Weights of a small transformer language model.
Architecture: learned positions, biases, tied embeddings.
Training: 595M tokens, 9083 steps.
MLP neurons of a small language model. Each row is named by its layer, matrix (down: output weights) and neuron, and shows model dimensions 48-111. Each number is 200 + 40 x the weight over its row's rms, rounded and kept within 0 to 999.
A block is one neuron, or neurons of one layer that tend to fire together. Before each block is what it responds to, as a language model described it from the Wikipedia text at the highest values.

Responds to: Infinitive "to" before verbs. The infinitive marker "to" (sometimes modals like would, can, could) right after verbs of deciding, allowing or requiring, before a base verb: decided to, allows to, urged her to.
L10.down19,202,173,201,212,215,179,213,255,142,182,235,186,234,153,152,194,167,170,210,168,162,185,203,236,172,210,167,264,142,170,135,244,199,255,205,175,210,228,209,195,254,103,164,188,196,150,218,184,153,225,296,160,160,197,209,262,192,224,171,159,151,242,180,160
L10.down154,177,176,248,209,250,279,156,194,208,216,189,208,167,254,174,170,274,158,169,225,208,137,191,156,230,241,149,193,196,205,158,198,214,190,159,265,225,187,194,198,210,166,171,157,216,198,251,98,163,241,214,244,236,246,173,271,179,140,125,214,183,183,223,210
L10.down218,293,232,164,131,95,158,172,248,192,180,197,169,196,160,185,188,233,93,207,222,237,180,232,201,160,189,214,176,158,138,211,182,208,232,196,156,212,201,174,215,140,222,160,211,243,127,192,212,211,219,210,181,183,203,199,214,180,222,123,154,216,216,237,292
L10.down398,182,192,259,196,172,229,214,274,240,142,260,164,147,164,219,215,212,234,143,175,202,176,206,236,247,277,247,123,182,199,138,201,128,189,170,219,178,159,165,265,194,163,157,179,150,195,190,167,184,183,145,179,168,272,129,258,196,203,191,226,248,186,168,309
L10.down550,155,228,244,209,234,316,245,206,159,219,149,252,216,157,110,205,150,222,221,180,133,278,251,272,227,161,200,186,219,159,275,168,173,205,165,160,217,163,165,175,208,191,233,251,177,263,181,160,203,204,211,151,180,274,203,202,133,212,262,239,233,153,238,197
L10.down784,216,187,208,260,225,234,197,240,178,227,209,178,184,228,216,208,216,244,270,211,203,202,192,240,183,228,172,212,185,154,189,159,204,264,164,271,244,167,189,183,201,188,226,285,238,195,262,221,221,187,224,200,277,219,136,80,195,256,150,221,176,169,166,237
L10.down836,235,215,210,202,166,251,145,235,178,204,244,219,206,227,182,170,211,205,241,159,226,269,256,150,146,206,244,101,231,173,190,143,141,163,256,235,206,136,196,189,131,192,239,231,221,187,185,206,271,181,126,215,225,230,155,238,241,208,269,182,168,165,283,159
L10.down915,247,237,174,207,197,230,92,109,225,193,201,128,216,196,229,156,282,195,161,229,201,160,164,168,216,205,278,190,196,186,210,191,264,207,232,205,170,167,162,187,286,225,222,133,181,203,236,218,209,182,203,192,145,219,245,218,204,135,237,160,158,180,216,277

Responds to: Prepositions in/at and prefixes. Fires on " in" and " at", rarely " for", as prepositions or word-start pieces: in 1854, at a time, in(juries), at(mosphere).
L10.down8,203,190,235,280,216,246,236,193,201,201,187,189,240,193,188,148,215,261,161,187,148,204,152,152,193,228,137,236,197,272,109,203,212,179,187,63,239,225,212,168,239,187,236,208,208,169,274,200,193,209,252,186,127,165,188,163,180,238,160,224,210,154,156,198
L10.down532,113,231,229,172,211,215,134,228,247,216,193,191,206,227,152,255,244,321,248,259,188,135,164,216,164,197,181,183,180,249,209,151,221,186,111,176,216,224,248,254,211,221,166,183,117,172,244,120,182,203,260,235,228,199,179,183,198,183,270,213,231,204,151,181
L10.down735,247,218,186,216,242,169,214,203,217,243,211,206,254,213,291,191,233,238,119,200,199,211,146,166,187,225,235,237,221,251,178,137,267,201,220,181,212,190,144,168,245,167,159,212,165,149,222,242,187,216,204,157,188,214,304,226,239,186,180,130,144,198,133,261
L10.down782,129,123,181,202,209,200,276,234,166,197,125,261,251,192,185,196,155,185,151,164,255,225,172,162,173,187,202,194,241,172,197,248,265,145,184,193,177,200,322,289,255,175,179,173,203,156,289,190,259,203,215,174,183,195,233,139,186,198,233,125,189,179,228,220
L10.down785,193,170,235,185,210,118,154,235,209,176,192,203,251,244,179,246,168,209,237,135,161,244,208,211,175,175,184,140,183,228,260,187,164,219,129,227,219,209,170,196,221,255,209,155,226,202,205,194,215,241,174,212,211,239,247,176,252,248,242,170,233,251,239,188
L10.down788,196,145,255,224,260,283,273,252,222,273,218,253,188,210,191,163,238,200,149,193,216,232,168,202,219,172,207,155,199,202,159,171,178,178,263,230,182,235,171,205,256,172,177,148,170,227,222,279,206,208,225,198,233,189,174,122,233,226,220,221,175,206,264,246
L10.down932,219,181,163,218,169,135,230,166,158,175,180,276,193,178,194,226,242,207,169,92,194,171,250,248,177,163,211,200,157,174,196,206,196,237,187,159,160,230,194,270,219,216,223,214,266,227,199,210,223,214,98,225,301,236,129,198,290,225,243,195,175,271,230,175
L10.down1023,182,232,225,129,222,226,118,260,203,189,225,191,191,193,219,129,178,144,204,211,255,228,148,135,270,154,184,248,327,174,213,214,194,177,175,148,121,254,213,201,185,249,217,258,231,250,202,247,185,173,216,206,207,188,210,250,162,255,118,238,171,172,147,234

Responds to: Mid-word subword fragments. Second or middle word pieces right after a short opening piece, often in names and table rows, e.g. co-pro|du|ced, So|f|ia, Go|me|z.
L13.down230,145,260,145,218,238,209,223,178,122,198,141,111,243,281,225,202,216,179,152,252,177,167,171,146,138,161,194,169,197,179,210,169,177,180,152,137,217,196,119,181,121,234,193,168,139,211,234,176,180,242,168,229,208,198,235,187,224,244,173,279,272,259,283,205

Responds to: Verb-setup words, name fragments. Mostly function words that lead into a following verb or -ing form, such as to, was, while plotting, starts taking, from being; also mid-name pieces like St., initial V, Korean-name hyphens.
L13.down409,165,151,166,189,189,208,249,151,165,174,143,180,231,216,255,191,150,251,205,181,342,142,172,189,180,192,226,161,288,182,241,119,120,170,203,131,237,128,185,274,213,177,158,168,209,178,139,201,169,146,318,155,264,197,241,199,238,242,256,92,229,211,207,165

Responds to: Relational word after a descriptor. Prepositions and conjunctions (in, by, as, after, while) that follow a short noun phrase or sentence start, as in "Railway station in", "1926 film by", "Actor as Role".
L7.down50,157,173,203,221,231,220,211,225,238,176,195,200,223,177,269,210,166,186,146,181,260,236,194,232,182,122,179,235,200,254,220,179,222,282,195,119,198,157,206,258,171,222,100,143,258,202,248,200,239,201,218,183,229,200,145,203,182,167,150,208,271,215,130,175
L7.down341,246,186,188,251,212,241,193,148,166,226,218,230,235,179,195,224,303,244,212,161,250,162,193,250,225,138,204,126,231,171,209,187,214,152,167,175,116,127,196,287,157,235,215,188,133,211,128,172,242,175,180,189,211,311,125,261,212,184,152,178,152,164,224,200
L7.down396,181,210,220,117,246,185,169,145,176,238,139,200,192,244,195,169,218,225,196,181,187,243,221,167,272,168,201,190,177,197,239,222,144,113,206,163,177,254,187,203,195,203,175,166,163,180,149,256,213,212,185,223,278,214,268,241,141,170,168,163,161,188,307,151
L7.down431,205,267,273,168,255,215,197,289,206,200,183,209,214,176,237,170,197,195,183,176,190,252,146,165,224,226,220,176,234,300,216,237,160,271,225,172,130,181,206,240,220,171,238,228,223,206,243,175,217,200,230,237,227,239,169,233,153,246,132,168,210,198,148,165
L7.down561,325,221,193,206,227,195,216,180,189,206,190,141,129,224,222,147,216,202,241,205,218,249,189,220,164,186,236,150,265,221,173,238,227,250,184,177,138,233,168,257,212,230,248,232,133,241,179,191,261,208,195,168,220,290,209,261,230,196,210,182,132,193,230,225
L7.down725,207,150,212,192,163,146,253,114,248,192,181,212,296,175,258,219,204,224,173,224,257,188,197,123,143,205,213,214,260,102,229,288,192,177,216,205,185,186,173,264,199,281,196,242,192,225,207,168,205,205,212,208,192,263,260,179,229,175,243,137,189,168,207,124
L7.down905,257,193,230,172,204,184,236,263,176,197,165,221,266,190,189,224,260,195,165,152,225,185,143,184,243,232,233,150,207,215,161,258,181,193,212,225,151,215,172,127,222,147,208,237,191,229,237,228,242,219,189,266,202,180,180,177,163,127,138,261,257,202,239,172
L7.down1002,215,176,222,264,216,170,208,234,178,174,258,237,272,220,198,193,241,161,228,235,151,257,130,238,204,202,224,187,226,130,283,180,237,158,164,294,166,149,137,143,195,231,136,183,170,189,239,141,239,218,309,245,190,251,256,174,174,246,243,281,190,239,275,197

Responds to: Compound hyphens and "in the". Hyphens joining compound modifiers (south-eastern, strut-braced, Debian-based) and "the" after "in" before a place or period (in the Southern District).
L10.down29,149,212,212,202,222,221,166,187,170,178,217,232,196,156,171,191,126,182,183,181,166,197,132,158,209,202,95,183,207,209,231,0,247,270,146,176,172,200,185,196,228,136,185,244,222,241,133,162,188,170,193,210,220,183,205,160,192,256,181,195,257,181,182,196
L10.down148,198,231,231,227,238,246,235,225,176,148,193,151,155,197,200,149,288,184,187,175,222,239,207,243,295,188,221,224,156,192,198,156,182,206,225,139,225,221,207,269,203,235,184,275,197,195,222,191,166,187,194,137,238,247,153,206,203,171,169,193,185,242,196,161
L10.down250,242,196,179,168,272,255,196,299,173,152,284,208,155,172,165,249,204,216,199,155,204,249,200,243,234,234,137,169,185,131,169,215,155,166,236,152,172,169,236,171,161,232,193,114,128,235,123,226,231,201,213,259,213,176,188,246,141,243,265,151,201,218,188,219
L10.down281,169,207,216,204,234,251,188,215,222,226,254,235,84,216,168,230,129,226,250,213,193,148,152,155,242,156,169,214,248,223,194,222,199,238,186,186,165,179,181,228,176,218,189,112,147,154,183,185,250,186,203,193,215,146,161,177,223,295,189,225,134,208,206,202
L10.down358,189,241,141,214,195,189,168,224,278,147,156,233,251,198,192,169,185,186,236,197,186,128,247,273,112,166,250,144,213,167,235,204,166,214,227,158,206,224,167,262,149,171,256,184,167,248,207,170,173,213,298,194,165,196,187,218,193,212,171,284,90,244,223,149
L10.down615,162,168,248,242,195,161,97,201,184,228,196,273,202,166,249,210,199,156,220,191,159,273,176,238,234,202,183,193,141,159,177,155,127,242,142,182,198,260,246,160,159,188,187,195,243,152,129,164,224,186,297,186,205,195,181,239,246,234,179,224,250,223,186,160
L10.down623,144,198,257,211,191,211,197,235,216,149,169,209,237,217,185,236,184,197,204,189,184,297,233,225,171,205,238,295,220,195,184,182,225,184,266,181,134,166,141,191,127,207,219,267,184,282,206,246,234,209,242,190,183,191,216,159,205,234,236,157,267,180,174,219
L10.down846,184,268,230,222,178,161,153,231,219,213,234,235,111,209,189,105,191,209,192,248,70,255,233,198,223,174,230,209,169,175,200,165,214,202,183,174,250,244,212,186,185,139,231,253,140,182,257,248,230,176,209,210,197,202,76,264,137,140,187,232,156,220,206,243

Responds to: Object of "in". Word right after the preposition "in", mostly in fixed phrases and time expressions, e.g. in terms, in addition, in turn, in 2006, in March.
L7.down141,211,198,257,229,137,276,179,183,220,242,181,215,188,187,171,139,223,207,225,229,213,219,242,355,219,205,150,180,266,209,191,283,196,170,253,206,122,114,227,243,236,219,268,153,215,208,215,148,191,201,172,190,233,232,213,256,183,182,204,207,208,202,187,128
L7.down224,176,187,260,183,193,152,185,196,135,174,150,174,212,252,190,163,226,229,213,200,210,245,185,186,207,147,264,238,259,213,200,180,164,183,224,214,206,172,220,209,212,168,249,241,220,163,223,171,280,199,191,212,173,246,184,167,144,254,222,177,209,197,223,229
L7.down245,170,219,245,216,191,154,191,233,183,257,200,226,142,192,183,221,123,153,212,209,248,118,164,199,180,159,144,175,180,186,173,168,234,156,242,105,199,273,186,143,187,188,242,204,126,265,217,263,197,197,188,200,172,172,178,266,238,285,130,193,176,211,188,278
L7.down420,176,244,115,216,175,169,108,196,202,84,237,200,165,220,239,168,196,269,287,256,182,186,274,148,221,109,193,228,243,215,267,184,299,217,194,156,178,249,229,223,244,258,172,235,189,231,164,177,195,201,198,172,212,159,200,158,201,215,142,230,186,224,210,171
L7.down541,253,233,196,125,198,205,232,234,190,117,189,162,227,189,226,162,204,240,186,225,249,235,252,232,182,221,184,219,241,226,187,204,195,143,152,318,219,172,223,219,131,167,259,235,175,194,265,235,189,229,205,230,240,246,200,186,207,142,127,181,241,238,217,210
L7.down706,157,157,165,228,182,232,164,202,137,219,162,195,302,175,183,184,221,124,189,177,167,223,234,221,244,230,252,191,162,241,254,246,278,316,205,224,277,146,218,220,191,225,189,209,176,212,121,113,167,195,183,218,106,217,159,183,143,274,101,211,282,159,110,193
L7.down943,194,227,194,246,142,225,263,240,232,204,194,185,216,204,226,151,215,81,193,174,158,136,159,142,183,171,251,195,232,235,209,238,153,186,250,177,247,239,291,237,195,235,169,254,241,214,165,198,175,222,186,199,209,186,184,213,265,241,212,270,206,236,105,181
L7.down989,205,232,196,139,111,240,202,211,207,166,78,172,216,175,154,140,275,207,230,171,194,150,269,256,148,216,258,256,214,202,182,263,234,218,193,197,192,157,172,227,230,151,304,166,199,209,251,241,226,206,136,229,136,181,199,202,209,210,138,219,190,246,152,256

Responds to: Mid-word name fragments. Middle subword pieces of words split into tokens, mostly names in tables and lists (Fe-ma-le, Jür-gen, Ray-mond), plus minute marks like 30'.
L7.down143,301,139,237,177,164,185,157,185,236,248,247,211,242,187,136,203,210,209,262,170,149,176,136,185,149,167,162,201,177,155,186,292,294,256,180,156,140,118,215,197,166,219,164,189,184,162,118,196,178,217,167,229,217,158,185,270,235,273,202,177,232,259,167,188
L7.down146,252,212,180,194,186,247,210,226,165,251,184,179,190,188,181,161,202,200,173,190,147,228,180,138,220,172,176,230,241,190,119,226,168,230,245,181,146,155,228,230,195,204,164,264,192,196,203,199,184,173,167,170,154,192,219,201,154,233,234,179,230,225,329,176
L7.down295,261,218,217,152,244,246,218,203,178,226,208,212,229,205,233,203,236,186,230,166,287,263,232,143,206,243,192,177,213,223,173,146,177,189,204,213,256,216,242,143,229,288,206,227,210,151,188,305,263,201,169,188,191,246,188,251,172,209,94,189,146,159,290,211
L7.down490,207,174,190,207,186,178,143,230,187,215,200,170,198,145,237,123,142,172,148,180,177,222,193,160,169,216,183,163,210,235,205,182,239,184,120,177,194,184,148,247,274,235,175,264,149,176,184,179,178,185,127,186,194,177,138,257,180,172,216,145,258,220,257,137
L7.down603,194,175,199,203,195,216,228,230,229,133,187,209,170,136,214,105,179,139,191,168,219,207,182,205,318,253,159,244,144,171,195,183,183,189,146,143,224,170,154,148,191,227,221,229,187,139,202,152,254,194,173,188,196,175,185,212,172,135,161,216,209,240,165,163
L7.down606,93,143,209,172,226,269,146,246,207,164,210,209,172,136,297,150,241,182,249,259,201,116,141,141,160,209,229,153,167,242,178,215,262,148,174,120,194,159,233,189,197,199,167,199,219,226,208,205,186,165,219,195,195,202,191,256,247,256,150,269,257,244,252,186
L7.down687,195,240,242,258,178,175,212,224,181,228,145,189,202,275,216,144,253,146,156,140,139,203,205,207,234,190,244,214,220,107,246,199,258,201,185,303,174,104,228,243,186,222,187,170,173,174,147,233,137,171,185,191,204,229,202,210,123,216,301,233,217,209,225,226
L7.down1000,238,190,196,195,192,261,264,195,185,104,126,96,137,206,234,184,133,196,203,171,267,222,175,245,192,211,177,214,263,254,169,202,269,197,94,232,197,155,121,227,202,215,160,195,195,227,198,191,234,210,200,230,244,257,180,217,233,154,229,127,251,184,196,194

Responds to: Links within proper names. Hyphens joining parts of multi-part names (Rieux-Volvestre, Landau-Lifshitz, Chiang Kai-shek), plus commas and "of" before place names (County, Pennsylvania; town of Gela).
L7.down77,206,173,228,207,246,206,166,211,211,243,206,159,149,206,186,131,293,171,126,168,179,199,136,242,186,152,157,226,198,219,173,222,187,173,211,231,265,154,192,220,191,195,143,198,264,213,226,176,248,233,171,183,169,181,170,167,206,167,275,216,217,161,273,284
L7.down93,220,219,232,163,268,196,187,298,139,240,204,204,233,306,185,212,181,261,164,160,237,200,155,172,212,162,244,181,199,182,113,183,164,194,151,203,184,188,223,174,217,219,267,213,267,225,234,242,147,196,127,176,185,250,204,241,249,248,159,244,170,315,237,229
L7.down139,310,206,238,233,216,220,113,168,187,219,163,186,183,191,159,198,135,213,242,187,140,265,154,217,254,239,240,206,346,130,251,172,122,260,154,182,209,212,162,271,204,244,210,198,256,138,167,189,186,194,101,218,179,165,136,219,171,151,201,133,191,179,251,203
L7.down207,205,204,137,221,175,292,219,282,235,246,187,201,179,159,251,209,232,204,194,209,166,179,173,186,258,240,184,193,126,227,222,246,273,155,214,171,145,243,160,250,242,242,152,211,172,179,239,265,221,192,144,201,194,284,197,243,252,141,215,264,227,163,169,176
L7.down353,218,138,138,153,217,192,230,185,136,244,192,239,161,163,165,193,200,208,200,245,225,138,131,215,213,165,253,189,156,227,164,188,192,249,256,197,272,166,216,240,234,116,176,249,211,218,201,199,178,205,219,285,218,178,259,212,218,215,286,214,259,206,254,207
L7.down407,218,281,250,263,281,240,219,219,185,198,218,149,187,267,150,187,136,216,240,118,165,152,183,153,168,159,285,238,209,201,167,81,224,302,180,190,205,177,204,164,172,167,274,175,150,248,210,254,233,177,186,217,165,230,153,200,218,213,128,276,205,230,176,131
L7.down912,241,163,151,208,169,191,224,202,186,207,147,212,155,167,239,169,331,213,244,187,102,202,149,199,273,220,176,203,215,139,218,157,229,216,193,223,222,156,281,256,185,268,171,156,186,161,208,231,202,202,200,186,224,269,168,185,207,156,250,129,112,220,274,177
L7.down941,128,190,251,219,171,151,179,166,244,208,261,131,162,170,253,179,216,251,245,238,229,192,271,265,140,130,163,120,216,240,176,271,191,271,258,219,221,141,196,188,243,211,130,164,193,240,144,241,164,228,225,266,190,238,199,224,169,159,241,254,163,196,257,193

Responds to: Mid-word second fragments. Short word pieces right after a brief opening chunk of a split word, often names, e.g. Bra|d|ford, Wi|t|ch, bo|ar, Po|mp|idou.
L10.down30,167,151,229,178,260,131,182,190,270,189,204,201,182,155,155,200,150,198,267,219,179,160,138,179,178,186,166,253,214,240,198,194,187,238,208,110,292,184,242,193,207,191,176,191,180,161,133,138,202,204,133,226,162,164,185,208,202,167,144,244,194,179,229,186
L10.down86,249,184,260,230,250,203,160,228,191,180,289,196,162,247,234,167,213,265,262,188,260,136,134,203,136,195,223,212,197,198,168,200,179,161,205,168,185,235,165,252,217,235,256,131,159,144,180,192,200,207,198,126,255,254,202,111,188,217,203,196,223,206,249,208
L10.down280,185,222,132,156,191,210,233,251,159,190,209,202,158,237,179,247,160,189,194,273,209,227,212,162,228,186,203,144,132,197,244,203,174,210,217,246,253,144,174,183,162,148,203,239,163,254,159,262,160,191,259,274,190,232,282,217,162,230,201,210,241,153,248,149
L10.down315,199,172,167,206,176,236,226,205,230,175,161,170,179,174,275,162,175,252,248,259,178,93,190,109,245,199,265,256,178,208,181,217,239,189,128,208,273,174,244,203,237,239,135,193,245,161,213,263,172,204,171,132,136,225,226,251,172,170,226,123,181,193,166,157
L10.down543,143,164,236,158,201,200,166,237,129,177,164,167,166,230,135,214,111,150,178,210,183,275,165,139,183,190,205,292,203,178,237,277,205,213,237,243,170,171,283,197,174,190,247,162,188,182,208,203,283,193,198,187,214,167,250,200,196,226,219,125,181,142,262,262
L10.down689,198,85,180,194,207,244,220,194,274,238,244,117,208,201,192,167,175,122,96,286,135,213,127,166,207,247,214,189,191,242,219,146,228,229,219,219,218,218,157,228,215,295,136,169,160,208,148,180,223,177,157,205,188,211,239,240,182,238,208,177,218,130,297,175
L10.down920,174,211,127,229,176,213,206,175,220,169,253,150,148,195,221,242,175,178,191,137,223,185,214,232,201,128,203,227,209,229,176,242,190,219,189,229,47,213,198,193,245,261,201,142,194,265,212,173,268,186,158,222,222,249,192,203,255,178,179,174,154,154,161,205
L10.down998,143,173,163,226,240,232,224,263,212,226,267,205,156,199,219,198,272,211,195,315,205,219,227,193,202,154,178,209,140,194,42,223,226,150,124,223,250,250,231,222,221,232,188,183,167,196,289,235,264,222,239,200,237,159,199,192,242,129,219,215,235,207,180,179

Responds to: Name pieces, table starts. Table-opening | right after a section heading (charts, filmography, stage results), and later pieces of names or formulaic phrases, such as Kagawa Pre-fecture, Prahova County, Nannetje Ni-elen.
L13.down828,149,151,197,156,141,250,224,198,207,206,176,188,199,232,140,216,146,129,235,250,192,202,207,210,129,252,190,255,144,224,238,199,198,162,255,209,172,158,208,255,170,169,185,216,150,223,268,163,195,223,277,192,217,200,140,248,219,146,285,219,203,123,195,165

Responds to: Calendar date components. Day numbers and month names inside full dates, e.g. the 19 in "May 19, 1953", June in "11 June 2011", September in "In September 2017".
L10.down131,214,216,210,191,158,187,135,248,132,238,190,172,150,66,192,164,162,118,188,177,123,244,204,259,208,290,226,202,237,199,178,225,241,216,201,205,171,172,197,207,229,178,244,251,167,186,206,234,304,200,198,259,211,186,196,286,230,276,215,220,259,245,195,190
L10.down182,195,149,248,248,204,242,248,234,261,227,195,239,215,190,214,169,247,191,232,272,226,229,178,181,195,275,187,235,262,142,212,183,206,254,161,171,201,208,146,271,203,207,212,184,162,118,262,275,205,201,180,181,184,200,107,163,220,268,190,185,212,213,175,152
L10.down338,115,221,208,212,236,185,255,206,181,271,176,146,217,200,157,187,218,176,153,228,246,209,225,253,194,194,246,224,256,113,158,166,224,167,186,137,187,213,255,220,184,190,150,146,223,162,208,171,231,186,177,216,152,189,166,229,243,190,238,266,301,136,223,247
L10.down345,268,155,229,222,161,112,184,232,173,185,177,233,150,215,169,187,222,147,237,203,176,261,234,295,129,230,164,212,144,239,298,213,192,173,204,159,205,188,264,179,134,232,173,160,148,129,220,219,187,190,116,225,178,199,175,175,171,249,217,251,248,201,286,173
L10.down449,193,162,260,179,220,198,244,231,245,144,233,179,209,121,238,254,204,217,229,211,252,189,220,155,127,185,211,307,188,236,197,222,210,170,139,170,264,279,192,195,150,193,202,197,166,195,167,213,157,174,132,169,204,151,236,211,235,165,186,253,235,248,216,285
L10.down498,219,175,180,162,250,166,192,203,288,104,231,151,229,173,222,249,224,201,164,207,194,201,248,197,265,171,171,218,262,232,150,265,181,207,175,277,186,184,188,149,169,215,180,217,181,244,221,184,222,190,144,223,187,177,211,269,201,200,109,292,130,181,176,216
L10.down671,214,219,190,293,203,226,245,184,252,216,209,311,231,237,185,163,233,224,170,180,161,224,177,223,203,237,76,265,133,144,201,114,219,278,220,195,154,173,174,177,177,170,187,256,256,228,222,189,196,204,169,184,176,191,171,122,204,194,113,203,174,221,254,262
L10.down773,156,256,208,205,221,156,151,230,123,197,210,213,184,238,243,105,230,167,197,224,216,223,247,240,217,191,305,204,232,235,149,180,287,177,139,168,165,181,169,245,129,131,227,246,178,134,171,178,251,192,188,239,216,194,143,211,155,215,220,165,190,233,222,251

Responds to: Infinitival "to" after verbs. Infinitive "to" and modals right after a decision, obligation or intention verb, as in decided to, forced to, would, can.
L7.down282,268,232,161,143,225,185,158,154,176,156,186,150,169,141,253,206,127,200,262,216,157,205,132,143,144,237,217,242,260,221,176,164,215,193,207,193,272,152,136,244,212,237,148,182,210,153,91,218,162,199,164,249,258,176,168,142,190,218,192,170,211,236,229,238
L7.down317,224,215,206,220,201,209,218,191,196,223,187,248,241,226,194,208,197,225,111,235,229,110,256,271,218,142,109,173,191,160,225,213,182,189,192,310,120,233,158,215,124,190,291,216,122,231,218,193,195,200,192,184,218,216,142,251,144,134,168,214,158,190,184,163
L7.down345,189,201,131,269,189,225,201,234,206,284,243,240,240,194,256,174,254,180,214,165,94,232,132,247,199,179,137,210,186,124,224,291,232,170,247,216,278,113,193,227,236,160,285,216,290,263,249,186,270,206,215,161,206,184,209,146,230,162,261,145,246,267,148,198
L7.down376,297,200,143,232,266,166,235,265,182,212,194,154,194,228,94,195,154,211,183,196,226,175,183,247,142,216,194,187,206,185,176,145,149,236,227,225,227,209,141,161,171,246,213,283,274,216,201,193,179,202,215,197,122,190,165,188,214,194,212,200,238,210,169,140
L7.down394,241,193,174,195,174,200,189,196,235,234,173,209,238,233,249,219,192,154,216,197,156,292,252,188,269,207,214,240,154,279,260,178,161,224,217,149,268,196,172,217,196,184,179,163,205,186,197,123,222,192,183,154,197,182,234,273,240,212,181,231,121,157,226,225
L7.down477,172,156,228,296,191,209,250,199,169,193,143,242,205,231,232,133,186,189,162,192,233,189,272,165,144,279,93,194,186,183,228,204,205,220,187,211,214,179,185,199,180,200,250,122,184,155,239,193,198,237,203,208,216,272,210,164,171,193,240,217,235,243,158,197
L7.down733,249,155,154,257,210,173,181,205,207,275,194,182,187,178,240,250,265,242,190,232,181,190,207,228,235,263,132,214,164,170,178,242,138,266,252,190,260,160,217,165,157,143,149,195,236,190,182,145,229,187,145,190,270,193,238,201,179,198,195,169,216,214,162,230
L7.down870,263,200,210,273,184,209,207,270,182,127,260,274,179,232,233,186,179,230,239,137,240,183,200,221,177,156,222,237,177,216,169,209,232,254,123,165,128,167,229,193,196,232,117,222,216,242,232,149,184,193,272,158,193,189,259,204,187,112,139,164,263,210,162,153